Part of a small language model's weights.
Size: 11 layers, width 576, 9 heads of 64, MLP 2304 tanh GELU, vocabulary 32768, 63.9M parameters.
Architecture: LayerNorm before each block, learned positions.
Training: a variant of Muon for these matrices, 3826 steps.
MLP neurons of a small language model. Each row is named by its layer, matrix (down: output weights) and neuron, and shows model dimensions 160-351. Each number is 500 + 50 x the weight over its row's rms, rounded and kept within 0 to 999. Numbers have three digits each.
After each neuron's rows, "fires before" lists the tokens most often just after its 100 highest values on Wikipedia text that the model never trained on.

L3.down988:428516435469400440523493435448495442546533429466499550491580596479452494537517583466560606527495575589538483507499520495528504506424502521546525543502568523571576544521480465485519547409461526538492529553496464445461394446506515448538465449456555524475495535613478428522416413441534612500546510536533567556426527481466450429454367486546449518546398424411462564504416510457612512516381607476462440486495462429539506477480402494591475480529463552519529489455448411528477467549505392473444513490515473570528520547467491408395494448539531561563404519533484466606535507535585438476
fires before: "| "

L6.down1201:469625552585462528569412421500496438488408449540425485486526532562530529456524518536489564530493444463538561491525470499507534489556540567463487522514426432513524517489594422501412556482517467554469398467609487571460522471650471480517510494498464531486568578443478533520487473527497441543514517501502515494550465472468472565560486486436494465539462479504522524498599487457529557528463535565397439470543549444496549445522488532428475488463445500491472451432465507494445546493568493494514441504451443517439473495507513471422550437484517584624525470609406539447554551513509569460
fires before: "of ", "0", "s", "th ", "s ", "States "

L3.down953:510494459502472495512512495419457482496392476498479463516528509472445476584556494472503451518445491578536472446508507495454483412415507439572542519625481538503592460544550554509555503521469360400485529547500525551461507561506491475434504507388514536492535523536546546513450535411503530498421557476530509513485480519559563467475550450523498505490496455520512523485485441500482436487476502531606522486513500489435490515516524497566526499514485495485505435507516361604527469616528507510482488526524450603590495478467526461444497549478538579471511450452501424468440404516598538582
fires before: "| ", "m", ") "

L3.down1203:493382521508559533462483485383506556548590533506510397521503456510525572487531531537549586602500535519485452476482568597404495467392578518473502526424497465434482471432502522539426483444502444514603553411499507486460518524462434539509474464437523491498515541469572564467384533525501405462480596425559587510485499537528466558515477527520533471497478421619489404456528561594521439520428609462440400500565499499518464438456447532553537492450512428503558493413511613495479481503427542533609536522473391476512490519596486450577546506542522497461458439506511497452587427520595479490
fires before: "\n", "s ", "\n          ", "\"; ", "\n\n"

L3.down1318:469502570491482452453554479518472511558484504536500512527458499503501468546494537555427520574498455524557499569439485457570574400497480558535524561508489558495471420545491571553484531495483439494428422517542467526576508355530537572466566512482456535460476474598494521594484526500608489558441556580550461517400456512583500551497533517439559547494465411487512540506581494455406439502475575513523508564517465583576422636466506483472572502417528505552446537484557421478413493541429504530507451493533518551587476513423481588459559519491484525616546529519540485498498450507622515524
fires before: "\n", " ", "″", ": ", "| "

L3.down2120:501490498585604540468411353449536526571565576508512525542530520486583580586584574578463523516486516447496482478524487562469450478503485479477509496577561435485518524455510492500468522445521413433478412576467563513403485468520459440457490499508504399449456543565412513517557568512487420531439583434518446479501452450511439466448553493561490525500473508485433495527523550428408453529557507472440457448609481507468465471380443508470552527511518554505461493518586540472488498483544470452566482539512495535494485526489494584539509543546468485566499480499460434495584523497515432457
fires before: ".", "| ", "|", "\n", "0 ", "1 "

L6.down1463:482579465514512449516446495517545503514483535472483486501493503573554504519470596451453559477494535505533450508523548569397478460421467603500474534468451547475457432464471489549484492570526560455479590572543550369514567489503437563508562523486457493434506470382456507435513537473488569515456448545484463478484551507503443481517497479457461539520481471465422339474508503578458591391543539426510506495377494554494503518555458538591479504561478480519560461579572493548526457370506430459455515534510452485458488580516526508458513560534466530422443517472548424419414510556389431589
fires before: "| ", "|", "- ", "-", "978"

L3.down866:457509422498457489481527481559504491487464417482507504584523482466527469509482464649498438461501492501542525457458503520486510549567424469552572442534506485399467512506533492498464513505556516561530536504497576538413516544584514486493527461462621459481545439567554602519557577520541538536507589491567471484475499500577567488462509466616535562512524484455543413463475504448518477504548435502480438528495475381500549574513504515528536526517490460416462546536491535440506543596598441568534464511513529517492460536514684490496537494512461509536477490444471494508550473397498558551
fires before: ", ", "; ", ". ", ": ", "\n", "."

L6.down163:629484455484449515475413450477442489450606434438501528424499358550466580481579454513502445583484444588476492519500501437583461514511472485422522528459583501568410571532548544430459536544482480477532410463403556508508487471494552572443580423550484527539545503468545464528605585464471539512520513519585469508571539505442526593447414624594560509443505496480445491437419461555504518470443461534540474457464382557444484504473506488520451554416532407466483496575487492453508417475461458631540472461485517411499471514478432612551576481556468576484474548449570464540486525588513449456
fires before: ",", ".", "-", "% "

L3.down278:487528472543461414451491415531478556481542456566486496455496402511430558490536505515520577610556481465483540597494589632497576468482468529401518483548444547503564527443486557522487512492522503524514471468502564614438550519449476532484470462511531515527590514499498394525543448520590475478475521522498514460503524532449462412524453430459470521471508508455520377571397538549504567540554521493443508460602504438449476479524397541608388460583569459466521540557527531466482454493468557528487488530597530482497502428441456572528488464484525512474360582405526499569575522542495515558
fires before: "| ", "==", "===", "= ", "=== "

L3.down1006:485455464531482467501515430578560501423454539543499471489454488551490550605469483572444423512466343476432321402502517535531503514607464546482454536467527412511529468480577499471441443477600398601479400481522519516535509540574504490434482482533461480524510510553467481598558523436511487564422514521539549499472493434527465501497460490440509472515549484542509570483603509445439440582498492429499526426521469487506562489503442488522516526483384461507400562495415528454524492413541546515587538537495452564494503483567541485492443492495484482419559577575467479575494545459498471394
fires before: "| ", "\n", "; ", "1 ", "|", "\n\n"

L6.down1333:540480505451581551469493498538496542551522424591561398561472406472447419579556527511507537534515493515501540433533500498620516445501503465434418520454437537504524607463501512546497465461485520507530438460430619484448506484488537423472469559527504502452476470509472527507497456507463596494471483489483449431412401433459521499494465400599521431518490600450543513493561469492449503530498570415422460545549485441519509470508546444568515476540483384520490521490410507539466545524453469486515549553521449574521468571528495575481551491422381566461407653533533468528420519543516530511
fires before: "; ", "% ", "\n", "\n\n", ".", "–"

L3.down2099:523497461505540576592516465396492518531466547509461555468369564577524494585460508500449530479508493570459520543524425446521478588480463441526488461515551506538474589405538512583463466561508466487585447513491526456553516469580454552509458468474517488540496430505471541437484498504581520514432483478530501531542539531450509522586526511411391516506546525533515459523472448451459533510627495489550576567406443554457511510407520496454434537504438401474532472507523531538511469466410478470583459549553382532508510509429373543537512509563381464465528515569509472541499571571410601615
fires before: ", ", "the ", "he ", "is", "| "

L6.down1286:528553596489587461507520587330534521504456631514493591630492435467380529480449474508455539511525563453574545458577451509499533470524492412484475473482547553435477523448488451490479481501524439508476534531428523538562437486448503579491467508478469433478589413522504459516564500489520584416375508513487502630457543502627621543507486488537475545582494545490442538523543408480486415473515503489476470547489496506513504444601439509501485426482575499513520532551495432452549481506510533553533521471427610515431546584524421575429479628563529466537501491451555527492531560500425504499
fires before: "| ", "; ", ". "

L3.down38:533461549505635482500521462552484547548488511473436473524506425578473547478470474610444494463637520448563498412440449550551509491470384513517464547402464547432524521441494466540434442434578525459573577477523523472490459420502466594398502584504510457526498498445482422575556545479417583557469499479523496459542484504462490551426494524489457467523445408505582371484605542508509366531531556521487472524470508447553506525551540453475503419492486545474465534408580458581529516430436485481535551505524515525457463420531576513478473489480481449513537507489552507548476550536571407417
fires before: "\n\n", "\n", "\"; "

L3.down1657:497490508515515499423464463516457471473523542414459463566527497459473471455437442485570438489553523457484496459429538520455445485486418497390446506459497517521544543440507403520452432588400415525436529412515497538532467493563486415511494462457506497445546623454533519524460489407519541596519419532455545477487554483503559523469480529466458496485504604550515536661490490580537515439468535512443484461545482451498400434443464448518501597520470494452589469416575469401562439524529458576396563448518529462489552529482467550441527497511467442486553469518519488547486566593431542555
fires before: "\n", "\n\n"

L6.down69:508517525521497562479394477495464386491527482591447523553476437448498560502459551527517501489449520581552492478408460516475517581478524464579472505521506514484500511426518469476469472528485539526518485653559494481487418470588504488473366477530467579542481512565590515474469534537515477462541511564501498522431553601496550547531391504529556542410504450431419537508465531574423429453536452411544541541452563592518446510539520412572422417592501545525654456477466474458574572443579477519486495448454544524522461588565517517458482522470567546464410422430574532406490559541375499506
fires before: "| ", "("

L3.down1472:449502497548564447540503503418384503480481389494549638481465493556451553465509485493499635475532481472411339482487501451522519585510496467470579496462422490484575476479537632472533501546454570528511484501492551525502507554431496507394522478471556491502471570528559504528423523469482530518467504436494546502405570562519499489499484437464476486600451492413500523527497600468505515495524529419506484536430554536528509543509541520356480582510599393537552517458466521571523469462454526495439441505570423447463512643517457503523511515443512536583506490441484464510503516484514502469
fires before: "\n", "°", ".", "\n\n", ") "

L6.down813:458587522567555526493490471464519514525441438501482450477506507449465445594541489428580486457560445432464556458373445525551512514475481441425457438517545556455501436534485511514542466589388446492555497531525439532455384529475475531485478466468490469487501501480542516522533567509650515524511559531548520531360465498416475482580470506578487510466464406479451483539521528460502499528507537488527435439570496498473500517435523537507432476564496561493471480447501507465440624476447534528515486526502557496433435540519489546455537563483509510577503551468490542434500478501466586574
fires before: "–", "; ", "| ", "– ", "st ", "1 "

L6.down350:537433478455401576465463540566571482490493439544519487435472560544487551508544454565424501572459542424472416541599588547442525434472500534504522580541445447415468448609564609553611474541559524539552468443545433529497578504493552596468524556534473355518512462460443512535467422502494502526482485496511520411431473459499490516531473504436461552419434461514481414528477523511492539488539497452483454536608505612548538564468493462558547596532440492518546518373520523527551519518509570566594540541523466463597578540500440471482515500465481517435474485576532522482526551558523503508
fires before: "==", "- ", "| ", "===", "In ", "== "

L3.down1154:545511452483504443426448440588470463543547520464561418482417508529469437549444538496416466472537532519477510507537514436458604615526484444523502522491522491614503437534516533465429390437499447574496487434468412507420441494562535464434450505482518440597489471534491453501488418486547476445578535554441565531578467530536462520552554442553482470474498399561511608503456507460500454530547483563461574496488473497534503481470571545540531500470413491518515473480527429442504457480495478575481567505528556453425536559509537516456550574496548452562483424520460434559482490491485443514
fires before: " ", "Party ", "Candidate ", "Votes ", "Year "

L6.down966:458517466514517415588467457393423510520520555515439605484512591583505456539443524489516530521439504532577496576474439483412497507525482418453531520432417434599445463410538461530541571503558390523525457431489501439511474538454498538456584534532461498517551606547455533522462531527511515477434469449544519465528583590521568515418539497488462428527428462416504546595545554495525456494470547507454530440441418530522576539472500542422427557551475446472468482383423468533576458396486357578522635396510531594430467555572474595539510532572441478511482523585440545580502538579495507579
fires before: "| ", "\n", "\n\n", "|"

L6.down1068:494516476554515508429506585542565543587511527467480461431521604557528506474516491523430444489548450532545501427556499453466475444425505473538529543420423473552524340551496412353480519456408486492547549584521488501538587519508471483615484521541450489460347530403510484572542418417585464496499475534463552434408541401488485558562392483515466519466492472527442507509488514476432495562481463498551486469473381533441416524570443525597553562563652528535502520418437554535490528619564596589492499487440504494450463529516552523525488482439414476490441488533457508541523555464513459441
fires before: "by ", "in ", "and ", "to ", "on ", "with "

L3.down79:481511491474544551491423491450506577551506515493568391542521491535514439480449502470490543511590498491468396384495595488507495463450393495464468503591517378548477614474461494539511608464517516504533477396526494523483497514580415563555453435539525449545561508449497495534596416509444396497517539497517523413559502463495494416579398547447577488473615531509519511583458495480474486570568432562478555511500488455559509529480481495510517541433436464460454493443555479405554530531465537464534379505522473467474589468469550526511520465566434466550486378573482515482509506551544499482
fires before: "\n", "|", "| ", "2 ", "."

L6.down1645:548533456512519523517407570505580407481467497448407499448530557487513525384353433550545595487494458450514451499536511459511452364547405460402552487453524579481493440464524469402453464501424385497498557484466495552426469525451480442474423499554474431435567448529511512469575438504488513452557449471486525496512493488472491546409541455561462506562511461513459497500478449596477492468523478440437473481491528501509474528580541470523524583470460481467468515601540427499506516455580492439459575522552572518418502510534403486422483548525565481557571469495515492498576513527588512446
fires before: "\n", "\n\n"

L6.down1519:438537503478551451440428447574543493458489524480539372662540440585459626473482449420428528422485505555466515396516521601489416595492467500540544520480480537448409546487521444644569519503594381508427558508379447508441475500482580410454564468448510526586548487544473512522480500431489459484536432509438467450531481466499498466435519500571584543521547492555531501422518477492573548478520555557407489454550516410576497475548478518457507531410532404411455552451466513432490488484382471491432500565550510492482475543485528602419492570464501525520452466524507495407475514625530460605
fires before: ". ", ", ", ".", "\" "

L3.down294:458526472394539504467406522597536625536482520516458542632533553570586465554556451557475539447572539542427472422518583473552575493506527509427444452540527496555538532436513447524519529408490416463438436430458519518464522417521493480521505440569477475458545502509455571513416466540452486499477553513457523523460533410592490458552471534526474565496475510419525432537563484526483524457588547534460477565470465512551475515491464442491480588545485549367472386473533535486471481503459490395471490489492496469492595352459533484513465485595468584527494545480446501489550513529511543643
fires before: ".", " ", "|", "; ", "0 ", "| "

L6.down905:500484508474450497527515441452532490562543652640491533543469520516410464495528527567472420531412497576539498499480458493534465518468523426544477542485597524536559512482431567576413508482474599544529462459522476561376543528493528477472498464580464443537573571512601494531503438459452546441587455509537550542515457491473500506518437445457466466494447435419504669567468559552510482492451478529495516525536515386495492500481495478556641467389550457513464505412464490546484417403444545425484454557556535475469475580555521494392484423413448487548518482525464536489532521568523508467
fires before: "the ", "198", "200", "201", "202"

L6.down101:464450471479581540476515580414509494533542596451481530463532479511545473467553525514451472495395391557551423467538515583557521503461489426570590487418501479448460497473561473518399544437398560478572482555508547445549511495446412431514442526482509563502428521530465533468445424371560545554593557439466501545494524497505456518492564510432524542466479489541529450442576525506514522572477441467444469571499487466469471436606342495478559515598569482489434619487467463503554421442599509514493519467432466382474425464470496498492515476481449528517513444471444486591417447426484499539
fires before: "in ", "and ", "on ", "of ", "by ", "from "

L3.down1010:454479409441506463462502504431556505477428508488543474430531418493498508527512407622528478518511531460486507436510574458473535511493442490496505590480519504522512489539423516480439527545473518492492484432405459484494460458465434471482500529498453507476442474522621491493541540466428475590574562515580507496455451518446444478468565527456429510493497469586527472444567575524519416530429475513450442486438516527435527488621409586475510570499510453547549499543502451553441569397437457519454488484451489541510519530404459548540472457491432558480514547522500411455464524486516459583
fires before: "| ", "\n", " ", "|---|---|---|---|---|---|---|---|---|"

L6.down1508:551423506522403418496540447530542554509542505360602439464516528497550497448511456518407450484462505533482554583519485534440481496487601498520524546507483544514613552546533459392531504446542461555501516441402477486470591544552494475508491570533477504507418489490488526551439436597564650493565442484422546538507508442524562562458510507545514468526428505498578514415524576498544513426551465517471491515507550424522505472492465523421518532508533423514482507461496545390503474520603583580513515462516434566502510466477459515510526416437557428421434495529409450556440547473506496405
fires before: "of ", "and ", "to "

L3.down817:446586453549557509485366524555545483487520460534511419507433556444460474466525594466506555520559426477580522463576614451570508444538437433568539607549572416405510521593505467479546550515412474544548475477416547491481488474540491522530529551545427488571432461522489491504410479460525479565471541518477456433487554429506450451475428465437501431556471513536540534466537498486445473554558439427471473533526433466498468537493403466478547473502518498501481486557609502427476489499559563485580445422442484441500412569485494473534485455439519499487530528526501522531391541431493538480
fires before: "\n", "\n\n"

L3.down66:490511516544564599478519499494442499517504490495454507539519521498504613495509490438479484449516453401410500530558488484543469569500405514562601501533506511498620508588428519539506622471487582411523511465503469460505518547549548420496590494565513531447548476449425555404492519394515519510526536487430519497471569404470627565561436494529537460535502470455445459418500518393409504527519429395535497469555504540464582468549505398520459528447565551530529599516500437499459508469439463506466412497454532447509537536499528458468433457588500593491451530466487449481470548429463501550
fires before: ".", "-", "°", "; ", "–"

L6.down1131:573470400546418580521526511510507576457433505431509368593463524564502540559467505530538506518468502450494539419515532466447518507504483500471508455515543437510486497515565479504495480515404501443404494431662467588494474513543533506413437540493361482526550531517493481507470467465493426541617579467566598449497459465540454505465560502563469419477541491494467522505491479543527523501381500534428456506476429504442576411457506415547552561545536430487488504423443511455519446458538465405469589572591558494583516441459476444527494362479494501553541450545548487519565484553554551572
fires before: "s "

L6.down1983:490533453574426407502450531447553468424504506514502542485457478505457473557480566515417461564444497412385508548450596586467525455461520416497463502452428556497560412553497468498524507524567495481529577564473494567467454492459480527540543435530448550500502425430638438520594524507444515428422508546532496425520484526437523523509391535481408572582438541490523539513513428505534494494606495493485424463496414494568410495571442446491503558478548470455526473504538484605489481561414430420531486598515582514556518449471446440575457467495381473391502464465457502572439455479540468471
fires before: "- ", "===", "=== ", "The ", "| ", "=="

L3.down1935:514488500499531516475482504485370416532468525455460366543514457497478528544437468475501479534372415511488493500482453521555406495499478497530480521510413442517559467512527575520452508508485465448481515485580519536494539509472480547445443497474577588493489522500570488512574553440488473484684476557547496574394470488564461497491512470489541495479542488497535659452394492408409560468459527424526428530512446560420515475609386521575586540446479546499445524521519519524476460529479542521556486513545543448528508491536489496573494475503544517525416534524541467515512535493535484432
fires before: ",", ".", "% ", "}", ", "

L3.down1190:572584503552419554516573497456431528558525490419490563410538458617465433440533489519438540413590501530555443467508462448502538428367534413509440515495494453504404457557465483494477566441510485514451456498486431529539552492449508515562406493559536485547478483464559586459564416430543539336510464545552618493509492440487472498585469540514431448458525507497429507492531463454542457509496470611521432504475508470470614558458430464511467539562602384523511508463487400506506526446512504517403419481424531453533524460559500555503533515564428527510509526626554483452454466512560481528
fires before: "| ", ".", "0"

L3.down2075:566544502511569457490550383462408441590600400402427532472474503639496480415602486571520459485532563513529550493517575510510607499435430482496542498460545486430528407457389514554591482511510556450571584454471533444527519463612546512483494527532543420547554516531408535486603421523465471388425367551532542400558505440536554552482533415543432521523570454432482469524435437479505493458447493395498519409508458497496525422534471478483531495474561533479377473458482469478457487419449476527429536536489552436499522405589530511459559479527392491495600503561502474465557475498533456411
fires before: "; ", "0", "| ", "2", "1 ", "0 "

L6.down1797:516597530523516522460471512444438512497588445517528551542489574448537484464511610481504498423525552496541464417525491495406552516487529616458438575605510542475503503485459404516572469459453491526495471517422530505471542599556518507494451506548463485395469501495539451501373549516508419532499545412518434586504486499577494495426517467539450465436525354489496515508425557524569572458542510487505483510473404426489483449451504492521469521577544504410522461471570592526542457545544538509486496556528642541560457515490558459517536484546480498445503395465502474545478513486531582474
fires before: ", "

L3.down1152:547534484390517527541422447508449491469543606514426496524499551481612483543495469459565350421442480662509467469492487510461450629452474526520506448497617440478518483524561428427537555471463451542564445502515491517573395419534443523522550547511403571558551478506494418444515496513503510522434508446436464578569548476512530537483486449456440531515579505482509402535524483434463461511486495551461659527440465492508503472570478542508573582445517523471495490518526494451504448496487484451567424476519507455482500487447527570480502536507520489457589591520494478566582542443541464508
fires before: "- ", ": ", "The "

L3.down1102:528471501586465512509462516542602442578495566594523518507505432470544543519479528527436484516543517411516530433465502473477553468526385485524466539503503530485437508508550513456462443473513553554467452525472474483409516517454531452545463459447489456506565477453449533427550481515500470564476512468573490524459460529557479439516503448553487509467478511391567506549526471513567540577568487596436473499540527490423526501547566582514537369496530564474591489495532522486455511503517400436477568543484539477417507548381489535569515505513443468584491528549480485458418513525489531513
fires before: ", ", ". ", ".", "\" "

L3.down644:399513462414493591593414386497501487525457502507549482541525489491468461580508516607503443525514483471453453492526551422447580469499514492497518421418498444440541517498526462563531515531537476412461419539519616547563462531474575446487562450515483593480495518591409510464459549528527526572404530585525389448424495430403452498448537434567515562533453471598462512503463527479457514557542493480505452539567461460568483461323431568529443611496398446525525584593555551424544507405588536482522469493540495444484536520447541568544529499513561546412497594461479598459553509453515523419
fires before: "|", "\n", "| ", "% ", ".", "; "

L3.down750:472541489536549519448511495456480463541499452461533577437484512512445515507399475527559485570454503508428423453536551555480506514515481461468481414482524464514460525535569619565507539503528511436478551459447520543471498547475505504471611435450469409491420483473491555676542466529485532566507491482538534492603500531569523490540531552391491542547440536513509517479479508580452444491480421436525527514500483496465551528483454569548449588558532538539547518555475471413454569465435486509452499602525466469500572530673460570470510519557487463576505438503534507530480500468593510460
fires before: "\n", "\n\n", "=="

L6.down1678:468491466640579589517546552556542518495480465564573500478439472501388525447537578586483552502597522418511487534484451527479456514568536517478494473517509495491483586541474531481470565457567519500538486488512480483448455388487524537453538514487483534537536582555462406504526442567477554438500481609575450445473506524503524559419489546542482546570587511461487489447469471494520468475399469472448513510540524431488458489543493473601466419558517498438527505526564488481572519452515454421419523448512457531468430441453533479542517377441474482579512444533514448478668552545534534366
fires before: "\n", "\n\n", "Note"

L3.down1509:516537525459493517547520468478416509575385483503499429496444464459468534592491448591491536503528551463550467533416618545563487497593508422513533635442503456462428518465453559546525472552523546457484475651539496481617520463440517518468496558438506502575493438519570431556520512495539484577531544610518566478552543553405371451505487548515489455580497497580523571483484557528565490450507503398542439526443501491505482491582543569468486522507454530499422477523466439456526559566552564517567408490484592493510485462507552555503516536498508473646504507468479525506544525421464481412
fires before: "| ", " ", "0 "

L6.down707:515433544463479410472590415435477503441465459482481549457496567584363486492442482464538617597463538499497483562543559543521434405567518499477499513465558522493508417512523589449560481562441482538512438535481501552496535384475511535418523435476539552482457572502504376557445530404520528498502473432467448453480459497514487465556500483542489480526534464519434460461478501580464488408567538520454594582449536480523536528488489555622460546474356463484473457520538519522555488507540432556481487505414490539546520432513430368463553472471451555528527533415538450551488515482492425493
fires before: "- ", "\n\n", "\n", "| "

L6.down812:547404610499503442601536553473474542476546450524406559568454561430555574444496439463572475510483534469525476426498531584513515507508422523555504514472492453485490538592516505560534455539485527486589401493488624586453500576546489498508500407521522412523488480447523473495407533493532406492522560600525450484539417443502474543395479515534516447465480439419512508496432450536544564511484456440535494465478440417543497399552466548493531499455567550439513399535439508446459411537486570582484452524515526497504451475469530540501549470517516475489501477479524510508511541496520503474
fires before: ", "

L3.down1799:499555396548477448465564480564525549534610545552652416434461473504562582514496487512579539508551463603511563416574479450488390496603422561544404559385452475506453499485527483490442414486410499449590464506420451511472486515473588431505532512481439484567512534485563530476501524530365462495476583508493504387511487547520388564470465511400420513459478494523461560412528556475482548479502517507474383455595430513479446488573575464479545504569454521505507510529540466497489505448556492500571492507588452547559524578499462480431495502493500478504543407437538467419517563582608472575
fires before: ", ", ". ", "\n", ".", "s "

L6.down77:401560533555481543458555462525510533477523492480565475512474499543530563518571561543535571498523477517379417523468548433537433634618492404564468464466389492552506471514435569499581501512454481522495516511505598441557526531441506539477458472508510469463568449613531453559582606531556495524483469468485507551478574501483563575450436506517548469502492529421484565532494468443426518566463525464530509422498426444449442382471535486586543562559518485546430486478391553465551535486481453487528449539426558526559537483534497459502479490484503483422497498522463503526465547507490473446
fires before: "-", ",", "–", ".", "0 ", "% "

L3.down55:530587520457499485454432462442525476523355425462477513538510438501477428412598502566542476451538556578448469454535506428419536559465517503462595523477495478547417517452443426534444510484493583473493550443459550473503474604468453529515480525517611507501482483508462500541616561408556440476552580438529516550523487531552508565514495549514454453522399471518539434559561483445471457421509562411540526481513496553479429521560516440573495522496557464438516392372544433503461491433490448447500487551489521488507581533552471521520469525532462526555536592606346473476507475481488608522
fires before: "| ", "– "

L3.down2022:468649500476466424604506580584543601412410572435542558572528469514534480423445543489497579520521459400449582361508531437459539565481458494540506455467489575494486460471461441579540598488539422421422417579402384561541493495603537502575499566485560484523551442480461504452559568453570514528498556500546492524505536499503492496457476488523491531458435482485544433466552510487494464415502406539469443560352515538461493416492440429608498517440544482473520488495422499457466523466544431555427536461486466519489533431416525529509471494535446524528494555455493517403511516527497586508
fires before: "| ", ".", "—; ", "|"

L6.down1183:485427469468583595567535512508460510522508386522471498542517504470452478539457498502507419420540428445543473514417484526528500512548519464404487542579518552503460516544511448495461468479586397522415532487523553581419434495532491482550439491402471518417543578489503428547494446549617529486560511556477524478496486554400522539456437429525537447462541608495545564506439558509474493507482502548514448452509493387551526568609386439545513547522458513481542461473497501475430506603439495535415601399472485508521524476504509448440452606416493541588435462482549485503400451575529563460
fires before: "\n", "\n\n"

L3.down2021:423448498473519602409524509443514495528507565546581436471575431507498517473531545502508420551571502513553522571502493466448548511495505430526509485443445476546510554405575529621498497425557458494500465471465510464526438586530591512499582458516542549497477534553461479507487517522481476614412584573482444459508494498557518428538495507473487667572524442560489555621583429430461451553504482481513466507569543422507425491462478437510439507552463439453482497495538542417520527528490518511605463512498505433516568475503560522511557484423480482527511496457542473591510597432526440473
fires before: "|", ".", "| ", ":", "–", "00"

L3.down1621:501493570521555550523497574512403559522466395576541439478619543492443561461520470659509487468555504501535457457533421457463518434542514520495495587465526394462483471565527417449511498427497428443520555474566546485409531508538506538478501511480464512476557554546569539546522509532483499409551551506538451426525481491497517538485443524493509453478502525441580519435460521441445466517503533350496524525528444420539506563548513510524513582514615571495474555498550589471463483454543611446567573450568489523460495447485556554392431521467545443568563543446463519556604489554471461380
fires before: "\n\n", "\n", "s ", "t "

L3.down2257:544396478470404543499478549523581491488468603511522515458539427495453502536582471597514499432531481483488484420568527568496438516515552463503563421473513513518461557454577432508457449437499478511583471509605589488468488423519429528484491503430505544533458530521526520596531473440420514513383460520503474614487533444519586463527638429522548494531512436475522442488516476433403542475533569531305491548463515505543474449647550443444534485534545537537550488485478490487495602498454483493508405466464493549564514419541493455507509559463495457573378530464525513498554385484564485576
fires before: "s ", ", ", ". "

L3.down1226:482431550524560435510461484455465567461439497477489463542583451507451551469505501534474497475361521510537472506540519567518583430457483577438559567611460525497470532521508533434569484517479416523446478484443472612536549411487417505471473477440566459530483532594412450414552566556515519461368484508448527546455503536504470493550460421550439533574443544543469572446501459485523605425478542545442468500489415448471448533464563513444453415477509413603580433457548448491560427560446430456470496557486441546551480551536576468585495510536534536511519530478515510534527455511526439476
fires before: "| ", " ", "0 ", "0", "|", "."

L3.down487:464622527457433606427520507490421494459541523539494525450448593475567529401542465430415495493488514553530536507556447502452491434538547477656452469489515551514552464527491538441521493489449444379399579492424545521374557524477490507463484396383548521505496480478450489553492496444452421552389510608476486569545499488466615534464462545548532436610500511413431465547565519566479440454535483449491546487519486484465555570554486552495419487482478493427433450546513490514522468513476558383449414563449525495445503369590474513475413532498558533572453532504476566527398556508583548554
fires before: "| ", "|", "and "

L3.down2066:467546448395486555540464415508558522474423514552606504535554455381517515549565483571464457413525517512510568499467553428481564469492575478476581462466478461473460503465617499428575490369503462443493492519600517579611460490500476424519444429445497455487491541535431493487443421609509438568410558538448447505496517419574546485443545518453498467604536422529501515512501528527414445482566519428506462512601366519355539481460550559474553490514559483586477462562489542442589456465454593494543342481543479490465538451523486565552553488572536539509561461473502514588487482553531505539
fires before: "| ", "\n", "- ", "\n\n", "|---|---|---|"

L3.down185:514557525509532473498447466483423419458448573578484463484500534495495420481584426517433497543497509526567469467512475535463631434540493486512512470645457443399509582495538444501468528524456522401471482500463471498512485558522565378466436502496527574501522521500566572425515501524530506436494475483532480528563459497531509498496467472584504390514527458542461452577619502400499566529431462446493575479548580487529548500505473490530541461518521626618487448466495435418529431499469544520485465488498544452448551533505513576445540463486470514549475380543499430631493545570474522460
fires before: "2", " ", "Party ", "Year ", "Team "